Weights of a small transformer language model.
Size: 9 layers, width 192, 3 heads of 64, 4.89M parameters.
Architecture: RMSNorm before each block, rotary positions, untied embeddings.
Training: a variant of Adam for these matrices, 260M tokens, 7141 steps.
MLP neurons of a small language model. Each row is named by its layer, matrix (gate and up: input weights) and neuron, and shows model dimensions 0-191. Each number is 128 + 32 x the weight over its row's rms, rounded and kept within 0 to 255. Numbers have three digits each. A neuron's up and down rows have the sign that makes its largest values positive.
Before each neuron's rows, "fires on" lists the tokens most often at its 100 highest values on Wikipedia text that the model never trained on.

fires on: "e", "el", "o", "the "
L5.gate264:186098091148086132149063101131080179088089106091127141105107170159167101116163111093159150138145092083137158095147061105195152177178101127146116111044161121152152090139127201125138095136136091071115094139098149126085108086141154072117096133115098118173062133105100157138088167123115091130112090103186077129166188094145102118155124151183127112144095111134102138106060083095158122113177151172116071064084116123096129166131137125104089125174104085133123130099092135066126091149105124134201128125058120116160150115144149087149156131130126165116130146082175166159123100104126084130
L5.up264:124152111125136185125120125189096183118146070108106148172132085136121103101126162107149113124111152128121202152123116115136148181121132112136136202105128149137084150113069125183110084160139144106160137137129101147131168137187096139090104096129103192102122140093196122103112178121144139133143123101103145147128087125139148208067048059166062167124161161137126099108119162074131134172103121128125141084087141170114155134165136092147184157145107175178171130154134110124090162095160116154086130106166187171137159132134135062107138144136129108112236127108066082083064110141129150086

fires on: "cl", "is", "v", "ur", "Col"
L5.gate309:130118147143078143124126096096123129109202111107121170128115104097155161139165135149170118156123127112134128125137080112166178149051210098050143094162107142120148167162143116103132125138177181120134145084198150131191059149122154141110132126133069157121107110168153035081091184088122104101106115131144158077131096065125110159067122081184190108170099103182124102088081138134132158109134095142084089166106168156128159148141107156111095127075105124110155122139133115129143143150098124124081105180156131171150111116118111091152114127071167220197108107103145118079128141136110122122
L5.up309:053177101120186084107148173164062073125171126145119067093116118134158170106105186096140119087142100143174085147129141154093142069128104114116070137105130145113165092122058118109144069137148179122159146096129157126120178144135124106151116099159123131148136183150129099170146141116121066107094145150133136160102116153121106146106072170115137084127169128135152078103106172126139138078172112083085086134144162092146096167084172135132170118126091128132127064132190106155046178149151151122101119133156050125113115088089147164139188095108158120158209139158134106130086099111094199135

fires on: "re", "um", "le", "tion", "ment"
L5.gate341:228087187176085103114123096131150120110103171142166106099120122137133165112166083124118162126112188036120126120140157088149161099133165088153131093099181131140118211126117116129154103102184094057161142119109124099126137124148143163141145172121133105121144103066113124105104095141132175149147103109097143152178138175098133155149142137107134160192103077072110133118086149111222097125171096136126156152124125144100155127167140148125081124169164049130115108153143143177126067114076095104143153157113129164141094103127151151174140166095112176165179118106123161101133189126215115175
L5.up341:146165141129172101141037156118186152136098185155119190138133129130027181150119142092078121070039100137103154160110163115102141174125218093158138153153155093122113097171102151136161148204088143080111116134097164119108051138125160096103100109070134159163139116096123101146146177169174148108131117133083146121138168136182147116131099160174112138145137097093128111088125177167153092123155182128135145130144157095117144156106127159132136165108086157092126057169127118073164116089095102104127090149124133115141124118126088128157132203148139055094122134145112175139104121114108169123

fires on: "us", "res", "ord", "ec", "enn", "av"
L5.gate155:081086116097103165138116126128076109068125114132165113112212148148159179124189119103096139161152117080153121117129142117149179138132145109092140079146115114142088120161142153099149165113090138095115128079150122142165131217190110124120155177144155136128109149149189165132098134127125187072173176124122111111150109114118119141105142085166157126182119134213151096160091063085178201106144167146174074122162101117159156174156135118144081101200161100139110109103141135110163048122163168105097137126059172127151145085120116120182126153126099162154130153070134116115187132138161080106
L5.up155:107121084095161163182084114153033127157086104120097153124112094163198064075107118126158161149176096084110187114147115144174174125157081087116117142158114049064100111122109096117170112125106182163139155173135116128138139145079172121153117120153175107081081138174135119133152116159104048173110115115155115148150103111159168088171116175105097166132140154095140126139106081106160147164207129171159147101102180113174177154076121177159141134122150151160069151087143083178140112108136130128125073093091121158146122124179115092119175135145135144128076103117155159154120110170132105111

fires on: "ent", "ast", "ment", "und", "ant", "January "
L3.gate261:145153154175091174132075117131141103140085123145203082163132153136157114112171109070056131126124135159194184122191141115126112138123165181157090151157129133072086115170116173146144112092066124053095142197091071161157100095163096095129094136078097155141120129106153128114121153075109167110172142187091135139100105097142115113104146136139072120124094162221095113100121131115144150111118150130186162093135108095137131101090177110117129128172084121137171153090103093110153123158118178149124167141161135128104140153150095078201098153108091169088116142086070154137129120085141085179
L3.up261:098135138128121137186057053112142115128146122124175129100109134180153137088139142155110125124127160096129164167097061159090142110084217102141146091142120164123129122212189129173223126090098081151112160147105078147115141152133111145126094117144155143182124121203081104125076156079087116084139157112162076144076138154092106128163159165171134143167147140166133113130098187145151137058116171109092150151166124134149109141101065149153119104083068179107146086129099123121088124164107138104158111120147096136135068089188149102115177129106138090157095162148146110142162125098130122074

fires on: "New ", "dis", "us", "and ", "early "
L3.gate368:126071088080126086092085158069179118135112089198120084164145190181086133094143097152134099144186082061136178094124124134096150097124131064089105143112094132146077148117131145147166155168170137197141112154170097136174161161150148089170102101178142081143125116150129154234108115099111132103082142102152089135128182095122075142131109125139093153115108125130093179154188143115150131102100132147155119091160183163117116130108161086144135157189126150181149102163156163121160136087121175149113101141039129114108140132145119117168111112123109087157112091075152138119072146089104124166
L3.up368:135079110150124097132158100119073104149141070140132134135088103092199062111123170068217096109155212151166134157168115130191101165139086095112144142066085162062122161136107093150069107096159171151116142115114090163125099155118093109186122097136137144121170098123123102179135050139090143140119073150108144162069157094121133122130088145087134110106132118185128103118128196124127153169084129180118148160173109108176155183121114114146125166095146111121143147108109087125130147099109160128145124099116113127148131177151131112181140136136169105119223060127151111137183153133069104148

fires on: "Th", "ass", "am", "Sum", "as", "vis"
L5.gate227:124154127147128084103124156073137183115099132160140124146171120121166126060150110126112148101118149084120089064161056128108178142104124134128097155046194064113173104086142103072161143162127105159163085117176098058154182176133158142158112097106095122167060133124111106161131147133085148092085150122164117090125090124094163145134127144124061080133131120122170223095102178124168114121184169163108155129170150118166149148132106075200099155145127112123129091088184128095146142123068169093124069119160137112141156109056124097127135116132156102116122097141111166151086169146135124113
L5.up227:161141028138124086136061167104144097119130149045161230156107084106132182171143150094137135112148143122117122075183146165102091149142147120202122168107172119162112106086135132151116099100173088181135118147154134079149136132152132142115123081129105092119121113138145127117135094173131142162116124141139100122122115147140121156097148150082066080161130176091124211092127129073108163135180124163120198181146174105159178179070112139131123096152106125087168160109077171136200129076124141112104116194170147115190090156147091134126135122169137142075144118130148121135117168138138115137

fires on: "op", "com", "bre", "neigh", "scre", "th"
L3.gate196:081155124136132116102113159152163200197099099145113043084110176131141115186153120127129109074084149144171141111121105118098089152088132142142123149107072099134127167133135162163109121135203122105216165107153123104115158153158102147185074129149058103094119128160165124112126080156134150111117106146118141129086135080075091105052064089127118091140104129162141080119127160127170141092112161121129146071142091085144156222151172098130136107105161115168133141125182075108137100150083130063110112132135141150123139062137122123176136129161149129107129112049134087136059104140150093099
L3.up196:201113099124131107127114087162158148130096157137135112120134101120118105142109163142122125123124206126080111148124143118094134139066091218144177103129108112161124137094204170109143163067104165110129128111153067165171152058177118163127173081165185124143120178138075128163129032149126141175079101115142196137156157104150145093145109123059111152139130170133134086140118127140147130156111063191130066118146112118142089124131123150154140111153088127177190127119140105142085108128118067096163132129068095140121125129099110108093100101122097156086064072136118093141142146161147125210

fires on: "st", "ext", "int", "et", "re"
L3.gate280:133092160120107090057072087151144107135147137195110081079171125138109121155165080126119073110142133138137106122121093154096141125143148122082149128070102131172151105126126152161132148148103171122150113186120153104128139086195126171112062170086169147128169107069136128078139129125153164111095191131071147125163129154115125133073119133104113210163115135101138111151183194108130161092154108123126105099136113111134094132152160076164146126153136090114188160115087145144081108135181133114139161104098146148174191121135093096114101194085108181169131139191101187054109195080128076130
L3.up280:097130147103111103106099135140197179089076103156149188181129131164147114103116117121144127090105134126169095130177174153092136111100121148132085157151116129130140111083111161093128149136209101158185121133141185068115085115092150169142135193145125116126121202151153147171152142083138140099116147130154101078111131120142116112105127162099119116121129123124131135165104118094097140110082107189139131131143125124077189149146190159082136102119140050120105171092166065194157223148106078069065098135149170119101167115111137156105084146177108125116089134064075168132125082162139172182

fires on: "| ", "Votes ", "ums ", "et", "als ", "("
L5.gate281:160096144159124141141130105100162129115084144145151145066076161126113092170191078127126113109134152119145114136168142168089125120168159120151139191122083150196099109093137156122082135117110105152182091160085068083082131131130120137101089169190111160107138101104124091037120158094098133152191068083135132063128127148130169139146105080129137121148048139153130189100158174146151135129146113082154136147190119083123127137117175150177070120152162137140111094080123124167133089160076073108114130109156165108201116183138108198152101115127111175144152144147111146161130149055113104165
L5.up281:113141153116116092079093121127140103048122126128151114114093106138122112151122143123103132105138096130122145133134124117103145139168163154080115121104074132076123111092157086107073097163133195076062166143056095094176158139152181118172163078193157111086123124154132128098179103140092135106185041082109119124129092107197123127137115076090113124129129161164137155178134124143152233095161172131105124119164125086118065124108115131057099134083126102149096096153142134164114134117087146083087107091091078171115160095105101059148094074164152109113119102123079134159121110155128146189

fires on: "ak", "occup", "serv", "bur", "quar", "ø"
L3.gate320:135078176148122145139088098119123153112169114140132109096110147135129173204193110096081096123123114106149089080126162206094161161134143147080113100191117140210146169128100147104125110117140118122122099111137150141126162185139119103144127235164101116138117129182127113158132180167081070110120113122161127150181187115121114164145149171164130184168083138088114137132141083118132157098113107075150098157123136162094132112105154139123106147110133113168124110119154111157161076153080136137053110131121123079176116137135094112190054176133169123145128126046124075169160152068144061148
L3.up320:159056141151148155131150156117078127115091073111148161169172143154126149147116109130085107124113134135146112162225147119137101107120131158123118122129138047176088174122160115103172151153125113097151141096177138168132189175161164040155125141160180123168115153164168064137132166147077124188142197137160130107117122106184117168129135132171101073160133168127135139103076100154133182112133084152160137179115150193145124132103095116111137146109129153168107191198106097172109118202181122118138166106119120155117098167127152113111173138164129055103149136084121166158092165097132096158

fires on: "H", "- ", "S", "B", "iv", "anc"
L5.gate189:143128086183149173116196087151154163159133058153146147140139097145150201132161124120108113054131147103186094035162129133111128186091152132112179101088106083147108147114098183087161183104160079110144147144085067162140141088134131128107109173080152156133123085103121079187154117104103156127089103191157164089110113156116110146109110109133135094193120164188130180131133164135133150147099143173136203106145127153071110169134174161161128144159139126120099128135159158123084137160100186098099149159089137114157182128114130106157121140161112094154073122105120135123173046106135123162
L5.up189:138169093127138149110179097142202038106116124052180112168128130104105168138146135145082169156098156134164177171128165097161093137116162093167128081107130167135122137117104168118184086069131113139125162125149152144088099120129139155135153105175063159081106119103123125086136116120117123097162078091113138124086102152153161129138212127075185107148145129148126119153139137203164120112140125153114208140181092110066099110128135053182130132150170176143138142143105112110159139129145100145173151151118150210155107123142147136171086143127109078139156188143140099113115101185178096192

fires on: "(", "ard", "og", "olog", "enc"
L3.gate361:065168112128124121152146102129141155096160051096116078142088104187192175081171147077202125153119091190106120120128111150132184159103091134092143113114139135086105106115141135152125145138112161082165087145124131129112151155158110134139132133093112153141060114183160132152148175090063111131147136118090114103122160080083044202027133093114175139156106143132077100174147128143172133166130140113122092110091189179186105148126129158108108135107100123111149092118113134108127135202094132181101115062134149159121174118126124117117106112111133172142121126080094113101130107150114096037
L3.up361:096118156154121079189135094082179096092190088097138081088094154148062087119129112107186162147119140170068130147107111135127194140107150080140111108143153104139098096134177127194054135150139111090148070171080150168119122109099142095160139151099103096127114112148189133096079156081105157182112095120109085147154174125149124111109120095137210154141089082165147099126149107135108100161097107178117121120084158150152150137133117120134137073162148113096093122086107177083184139092128089186146115100155135167133158125189126153103123153052064153148105129111133169123122115161135095053

fires on: "most ", "\"", "$", ": ", "early ", "Th"
L3.gate42:193091156151111086121161188139109168109137084076138163094098133116174144107155039097174122105138162089154126095191168150146158166149126091128101138127139083127111177075111113074065138147144131131146082130098191081108115120060197138081102151116142121152111053147165103083186094180128180158070142104129130087100151115111149181207145123120104106148113061152148123095131167122127119134112115133159131168118156136145136061189147211129132126155064137089158113133154154125131084129109126177081124171081140139148145141151143140172174132111161153145115133094116147143138149111119105171
L3.up42:155159078118156146124127100098116124122183095030130142197103158153120091083134066147082112143126166130158149172181091125187133128192139080141144110080081132076083116183144117079090098145171148087158100101090115100152129068137123170136136159142081137111105108116123156106093104115126103105107189145111180104108161122211152102145145159134162158117130112165103112106091107070079136146112109091165126125154119112085160073180140137121117109183107092132182154123145091115127104116080176151150161136121063162175157143129178097178108141155175099176075128086112151150131149133189101150

fires on: "=", "\n", ".", "d", "(", "| "
L5.gate362:111085188102129144125151088163147113120135115100151150240125110148139130152123081104120136094148101123129181182180151078180142160100143143168090166115133136120127135057149142056111157121151163138082060098105137125162081087148151102182080155135074125118067066067144082109131106139103225118101103077115124108097089096125146170101178145174191102124117173152141140171082134160143121157103167146123119096133130161122070182056117143137155169109115112130112158171169120134136121078101156162130125134165114135133160175147124140150086114151134086043110116139165119118119123124138106154
L5.up362:116140129117153118157184117150086088172167136165205152139140114117148077133132114119168168221095170125136093160114094146149108101144098091169135123110187126140098132092114117135099120109114158093108103165111117153136117131100137112113148164139109111094071030124145159072122097146140143124155133079165121118063093095079099231163155140161093105118098131089114141165075183129188121177146139096110099155176085152186112154183173112139137165133091144123158142091156150176113118124158165135034090130085125137105095157143178150095193109168169090117119110131117152099093163126114117099

fires on: "u", "ou", "á", "au"
L3.gate52:187125062082148138150117117170096120143122097141143148102122161092188119108154163036121146111090123121086115132163139079126136130094158123068199133175157082121160113094131187135092147110115162133149105107093041129142059108144127129119156132065159132100142179180140126147162145137108128103164115175167131195117072116143088134083144095124113074155142100106115101137075128157140164103173148177088150149073124124169092118106132176066136118118088145125169135100106118143049157064172103162054125109149068054133131128140120153143135151180130167141154145142119108114169139086153114112
L3.up52:127125087114156159165204158161157154154138151172135197128179084128119069119143126113132171144128130152072138099170137076089131187102161028081154116146188089085133078106062144111134137157140104128101137081146101177093093054093137092127133110119144160134106156123104166136137185155105102092162074037091142167163095140125159108129153126156120115125126102143095081145154090185137080101172139147129148118139134066150101086153158098082130145117168116165141125068117159168104111070120105129119180150110102103088129138105135173106138097145114120181160104115153175083113131162144185116

fires on: "ri", "m", "it", "ot", "od"
L5.gate145:121124126107182124111166145119099110109103123138067101076073113164146123178136111120092154135044124116134152131119077188083112090136143140166157134143113129039186167165098153102168171146134151185174108162161103107179119097102182109145101113124158162080127111141184106113156130107136157085152122111151098084128162122126104144142129145125144079222142125155115112112187202073182163110187126149150161097124133136104139154119170131111156087079157131078093081091122175153117105119140142162148160119122119155218134080100123180088176094109147184114149134175066128135110134158155142148
L5.up145:086139092113132138128147141137148152140099137091042197176162152103202176128130151097128110147095151157118114137090179079134124176171140082128126157138118150154097077188119112112134130137162133143139143154134057092139107133087122135104169130192191082085103171080084069132088123099137114061157121140160127141107109069133155175120176140168114137143145107204185219085129067125081164145189119103111148154139078073174170157073157133115151132146094093132123109111144131142142117146133134090122098144147176104133174175103098111146184120091149104095151093132095083142104136128134134175

fires on: "Sch", "sch", "-", "h", "d", "dr"
L5.gate27:186158063134133089149115144098113151121128116114149123112151118169141160137155105138050116103154121163150129107145111138087124132136097142112162114139092158122163139149165063161197175166187152107143078110119155125113070125120122083171176155138090132140146109095149075093161126042124138135142047108157179098120123153143078142114125102108128129137122099143115178155137076144157118135186118148077082155121112150102175105072157170157126156140139147230149103123221127118136108078105141124050124173109165121125145116065160157120127156189141108095087137157109127078084056081140131126
L5.up27:199211167149155127079145081091039095172141136114090124086199119099082089125116095142110105099083131170150103050125085140142077088135170126147108114111121116140065132101100134143123112154111094106151099102145103156128146101091072129104131166123176112142168144162130089153108062127081117113112182111069160139125048151103099145094116124121095149152145130123155108133144110131124162140089060142172084110137158124165120118165164123123186177143103175158161121137144109108094135098177136147129216135083163100110164104056132128127082109176174092117111079125146108109076150124167130123

fires on: "known ", "ed ", "described ", "used ", "able ", "young "
L3.gate8:109111118128088189079113092094139119118175115183105160082154127116123121192138116108025122102083160182115189141136137129088194128126137143100134117146127171176091159105128165092158132142120119082134093156110174047089122096128085116078150101131141156094106168136119085112105118091110185067176107128126127115109137069132104157110158148137129126110110157076126160153111197037133154090081113123121139160158122161160041120088161126155108118132148168126150138132120143182147096076093141125129096070146105153142164120095085189093088151148159153174120146092117051110143157139102116145
L3.up8:121166111167109101076082132126155100155076080158196114118134108148089078186129113121102094087142089094178139077179148102134143156111141139099084053151108160164107188132127141172105093134183151121106075132171150175141133144056124111158144131151151119129141113179142069128147118107103185125167098143107166108171121110146159128156120159205093103138112077160148093067145103112133150071094149136122169148148121124054128141100153110155097132149055116115075134184142156088148095120100132126164170172103101155140131042128117153130155143121148156144086076118132100087137105075115061180

fires on: "af", "u", "in", "il", "ati", "if"
L5.gate77:194098129157112163121134114073094095152132167171161091100137104123151217124163128098106121078139107134232139160131062093102081132137113082097177113150141097123172146101166166078147150089116146190140122116133113117069182190150131200167128166118129151149175134137135140151185180112137140124093130130109135139088114093087140094129157126103146104159144139124096102113139159152223116115153181107185140104089155106168076127146169139102119115165132117100188078110105163186111135112129185125121142150091166095173102118166128157106177103123105170124211165151084134128120117096118109131
L5.up77:179118147168160135090159179087139119129052094196051157112187053113125149157101172198133096177131095130148140100096117074136150105146111167128108125127102051088124143114116091147089080132133150155166154165122154161138133103155096058104141119115095138121173125114148105109169164124124135154078067061153122101139155154193110104090090096157110095147149071119111135109132153164138179090144146142151104116068149095151077096145131104080164177078110139153132079162100137162118197147112132148125089194123173154101102068165136127091133085157128153130111156142128119156158112095094163117

fires on: "known ", "m", "6 ", "described ", "named ", "7 "
L3.gate208:100152089111160116164161069180152081140095101084128130114165127156143116141166100131131133117149149129103142115175163138129152125158142147116198126116140089188215121133138091079145118114126081123121060137038160109097050128107120119151187115094145180113116101121113112140156100184108141122118082124150146091147207099150172075138119143096159108141111040169090157165153158111131129144101112166162185166164171171085130170121136128141144130141131129149172000107177148142096106119145094143171132137100164088154092089153123188159118104104144141142139150171134176141159101134124148128
L3.up208:089086112165131106140151117117151054159131098148156154126139185153089126127135184080110104126154124200111177100157108151116130108091132040128078142177124124147156110149114123145143145172172173116128094159124093119184126130116134125127113132139122165070169094160116121236044123141163109114170141162132121079165087096120133090157074142162130170135136140093086150097170106103069127112137112185135181110112153050098138169163174105124085141137088175145119109134147077108069139114177202085101102156087091108152169159147095097181155146144111161102158126107143125174151137115122094153

fires on: "on ", ": ", "\n", "oy", "ast "
L5.gate127:120132086128150114062206175101126177125137131142174142122128108139168127087105096108109140099208177084156092123186178179111150099144122110156177186111128117075082091126115149129177127124177063096121113127176169137152125122137093092129138150046110149117134094104131104156146125100128144138130104122119161138076099128123115166118195127088109060090109163146117088159091114138167086105122127197127187119139064156124138115120113144131142197124186121079157139073167144118061120167116162157177093175078152125123155127070081160152066143149091091079122144119121128115148158119079122097
L5.up127:057114062098104176130111114127123124153102104148159141136109142124138156117139117135139140106207129091076067154108141099122088082118168109121132181153135044061112124099128140089126117116196169156091152107099129114126089061132123163155103097147072120077124168100181156122157131130115142156071160145170167131171136120136174081126126142111049123104115107123124183127171094120160141070150150176092107141124104117096123123118128161063109111188132120141150166070157147144140065103102120139164116147143068108119161101181088142169168112140055128172120139128166197153192069142134090152

fires on: "im", "man", "de ", "dam"
L3.gate375:073194139147131162092100136124117073136189090136105141159154125112147092048137172110098095108172160130124063176116131151118117099139141108052118137162072184107162127172195126158154120125109113057131145170080061098183129117057164096092127088094152128141078116152045081145132151124093128106092159142170128120107104128088108181130117070113115142119124115094150131122102151127125115132183144152115156152104193124135073195153180113123151092087117159100116121095190152070141137114152166155089102152159119143126160111125108155145135137141098072161174123147150108089176128106069138158
L3.up375:188143115138094140159107135112046152131085129142126108158147148119130115134128120098132150105100144083149048130131117164134135157137132156136091106118099099104129123094117168141131081167128161148055164092107167135089126176215108144135144132079113109149119171147151142137136168096117104118149140104093140132121143187166089091106147169121090083117125068101114190157097212171141133032051188106088147119128090118151140182164167153110118099133096140090141198180153074106122141208132102078096140103121112092079169105147125140118148130173172090117126146113145115042117141114159175142

fires on: "the", "$", "0", "January ", ". ", "May "
L3.gate304:124154155128091161098144143097138115088092158192178116129163153133117123115152044141117165078118138150152123150193156123113107112111103114105094136125209074135117121098160160156094146147176174137162083079137107156149125129097134149151090179118071125087210117103150151137136120101077141136125186153143170122112112059112133054173123156170068104120093095133131097138121183159162122109098139151156115050143157171110146152165169145178104166189126165082116123179203168054103135164126122070104138132108107127116193158116127093185112151163104146119150166128142143118113158144145084153
L3.up304:148109138098130169149164129141102096126118148171121084174117115111118124132153130124109139151119136066159127070159126110159089117108119161098112150145097085166111094138104181095105107160112174168149141100093152140124040150153104126176130161088118194117130066133143157110116142146142085102143179144152172183119094129119068114069103152137091137144144158085147133142078180107162173084140108075138141074118081128150097106156100105140150144105067150082064210157185115097076092132073122115082088071082134073172132114103153106146182109138160125155129119129147128132169197129204162189

fires on: "al", "ol", ".", "dem", "am", "ess"
L5.gate15:143170158161103155080167146077093109153085112105101150150099179172095179112175098100089129129142138121126113164078100050139166166124166102159147112103114102171050146111153165155207147117146131078181146089134126057140084223139137141126133105178134106127135153081154105113097138073124107127098113061073148136138116102142112136109094066151119175166098086101150078152109102111151139118100086103130144145171128119162150131044103086127106063115113115139105062141132152101147105177149204096157105132109166143162069102182106125144115141126090089151117133160107114143100155134140093131
L5.up15:141127187172166158132144166124135142115094098175109155127165100086179132150120118106171112113096145201129143125151102137115144071137139112112070092159099088136135175114204141107133160141157042163147102159144142138119122173104181194115128138159140165128098199138106071195131119120130109093112160165182127130094122077106131136171166108147054145118151141131127119070155188141125116100096067141160112136125168148100120209116162082184180129123139117102156105114157126152144091112093089125113098124125114165111120158080234144166178116103119112151101147134138065137163109109118136204

fires on: "film ", "series ", "Film ", "production ", "ie "
L3.gate369:104098097129131111119139126061084146061139088044149133126119128078144172167163178106150136121156126127101173171107108147127163160151103157140148153172129104126092126175087099116151114166145084148083114116098123101108128157085126114117076149096086145119119118129123148083177147096065201126043107144078138120100098164110139108107129139059136116118051134113077149111108129107132088155118125124143133112131135133056098103106102134092025143130147125138102065153172184172043120117099142147185141113174157121091120141147067128124139136153188162156116130137082100115092153164194173130
L3.up369:166189143105132157105160124098131141186126123120100178174172140116097109100128078108101115151088128134071115133161122120125077129144131136134128161134149121145139102088148085171128145171109125084136108121104144076091156082122114206176111155175185124123153111096117138085118116188170095165101156187173094160115152166110128097172160143110027120117154093109134133185094123130113096130097139093141122121155183059138115183224135168101166097183102149168164114117093153073104195161178118111109122095172161121170158118122108070188157157173147122148142111070100094113137137178126134119

fires on: "d", "st", "G", "ist", "add"
L3.gate55:136147090082121049138104137128148095124106086095167114121064109128139119118167088117072130070090188172145135146107185129120133106170111097110112201139145162144118124086126106157158162089147082103130104156148049095092114178122075122209170110082106175122154102145142132085147127057099102110098147155153120081067100104097109134150123093144137137133113141095120119121122186107142134153112124121141204147116173138149079129140098211118140218124100102107145139097115144091072151149128148169085120084103086128098114109142148126149072101080131090106128133161086182058081129171129135101
L3.up55:107096134088114132140116085115073094148185096137118118104047138122045140141153145058109138106128130149099083161149149174112106089075188144145140161108142106138098052110142205123141107084190090137114068207150058133184146077083126148149096151139135114086152140159126157133118129114057173120051155172123099113129086141115073181172128175126143103157118165158133102137131147132132181169137101152119049143153095163151106162101188134120165096107097164085150145119125178117131095144121096101136186120126082146106154124116120108133115123126153159147098092124093115104091122182107139158

fires on: "ch", "sch", "ing", "Sch", "st", "k"
L5.gate24:079129117174147083104142127140125156132129114164137185092120168128138184185156147081136173046140122136170101130101135122111136146114133182120144110123133107174124176141151184127165133149126103057124128130189098137106085126145050105144152165103087190136133142135151155139159109100108161165100148087107123120117130108140132150061108088064111145172118097140085144094145132129122167130125156132194082094129148194105142119154096164155106182090203130071121131172237112142126120171142090092122156145124144103084073126156165089095206112149120161070114106165132096144160098111191125160
L5.up24:133167127148147140128115168115110107103178100121140106085146138144160184099124120133092113114123128126138137122102104130108142207158146096106118178160096102124119125154078133125129129128167111146127088195143139107126134124138096133128170193076114099109104148186183221156145190043124086136149160145079089094136184111170102167109114156132027125120138148139144066138084099110168143068085137116147093176109128130128122115204142169163137141063142130071114169118115118154106160187091108133101130093145137160097098163176071112100085109113048111112110172084079135132104156127170159084

fires on: "ear", "inter", "war", "char", "ad", "17"
L3.gate0:152146157146077214031156138123102116090169113146141159101114134099111098140133135110144102120097136174135075031094132188082106110142110105113148139099111141063141107125131106164101136082116102083108134173163096128157076099153082074137108117117192081151131117161097079127128153089173128162114097110105088081144160127091097102197145092143129112108143077121102098143092099099089109134102130139140114136132115099117135082171142090134128121151180120164144088071049139132165106173088169153072137115120135123139131106111069148136119182156072171156085107124112122121096056069160072122
L3.up0:149146126113119134118160190147139080095167166132079159139113096141111127059151096149137128128123134103146137112181128138140122167148122101119109117093106143172150155112041089119121088128104121090158108188146157135110075123076096134151109109085132159115092135173154134136119155206160083095105089152153124128107147104114105133115188126147092141166130100141139198115150144105114104107114077144142109164130116116121194143118121105164121112192112061109188143114135136050024185124131112106098130214158077108177149099154156123141162093202169234150096164137085161124120157145109126127

fires on: "em", "cul", "fri", "air", "ol", "cri"
L5.gate10:102092122093100128113060065133094147051131086102158086114114160129078102105142082165079129161086110076152161154126189100111071107121116139145149111118099102073074123113100096115136114205110130115142109083100115082153137096119112161164130124138097112119118138164146107150164110060171141148122152187154199115142107144122139174103124118095107117127127107101112170085206116105159165085186161104110107085117121135110130199093108171127103114176107111099085124147212167072111078127135162147102147172114120108189159098115042151152167156111106159154086183154132106097126128155132093132
L5.up10:175140088127141105155138078168125085099118147086128112082170092143142085143131158104168105197114127140173130137169111112124118140091100127155104057156098097163104135171169116131093059145142170124124097106124088091106163190132088095094188088129109116207138135188150169140106104159100111137144110165115087181126119154114148150148107079104062146141143170150184129075151128118137189106167144110176117133146093133204092145167104126120140119175100083121072119164070129130037188175115117155103150198164156108182121130116114139103146082105155141113147163164131142122156153121172149183

fires on: "On ", "on ", "rol", "ow", "– "
L5.gate33:145150106120090113137132142136139117082111121174106181097134122108171091132172083096121094137087201085179101110163131190144125140116098224157088178135085115114103151151152115169184110184141111153119088172127127061120154204153089105089105169136116094141146136081142119157114119183133167131123099108135117098144091140083028176108161139141110087158107115151104157173167080085152156130150100153187124135094173127079115116136176109169122128126099149104152133150118147124104042190090130097093116108101153183163141103090077119201090124104074112123145105144127125129132142156140091156
L5.up33:080101131155098168165139116182146080147154091212145147077136094142177096122107105145133119198136134126168173150153172106156144160149128178101052130139126094148121166157052086118159094145157113159142146118095177124127143119090132170094053148159142098091176168093150147108124092106138165161165125121113088083100065114167111093159096188130135115159137139081156142154081166132132185104087122174095159193084154169086144072123193078114127108152099133130090142126147083145160154156130100099130131157136100191093106102121143123158123109151149067119161096115208158155133129126171120118

fires on: "d", "ow", "atr"
L3.gate347:103117116118119141204088133116063086083116134132104155067070073157116129124149136089116164084089151138084186098162115135130130109195131178080113155133157156158155100103121092145098116114110123115127120100118133129133127164162103085127118114095131043125184209154121080160144102096132146116103138162160115070135061114071108183154124135084063097132118123144141139198146189107170152048169067160098160105104105169148115149123160088085133119123109165112151128118124119076094173130156108098135175128107040150117156083098156154126104100098126114096173147145133168088110173145122137095
L3.up347:119075085107181076133219074153062162118165136103114106094112144166152076099137110139162145156187166105071138172112095174089148211129104135087173133157144088165121122066131121129148075134134143135156080140145137105117105130071126122139128102111117128104107148148105097135127154072053191169182087079112109103146164084150105073110096147076156163121129117122079127128095117149134137095089141098111109106109119159132074110160094204094157130099079072149099121112140159091128155141142186159172151061169117135092104106168138102113078121076107133149079134127127162090114124126124097102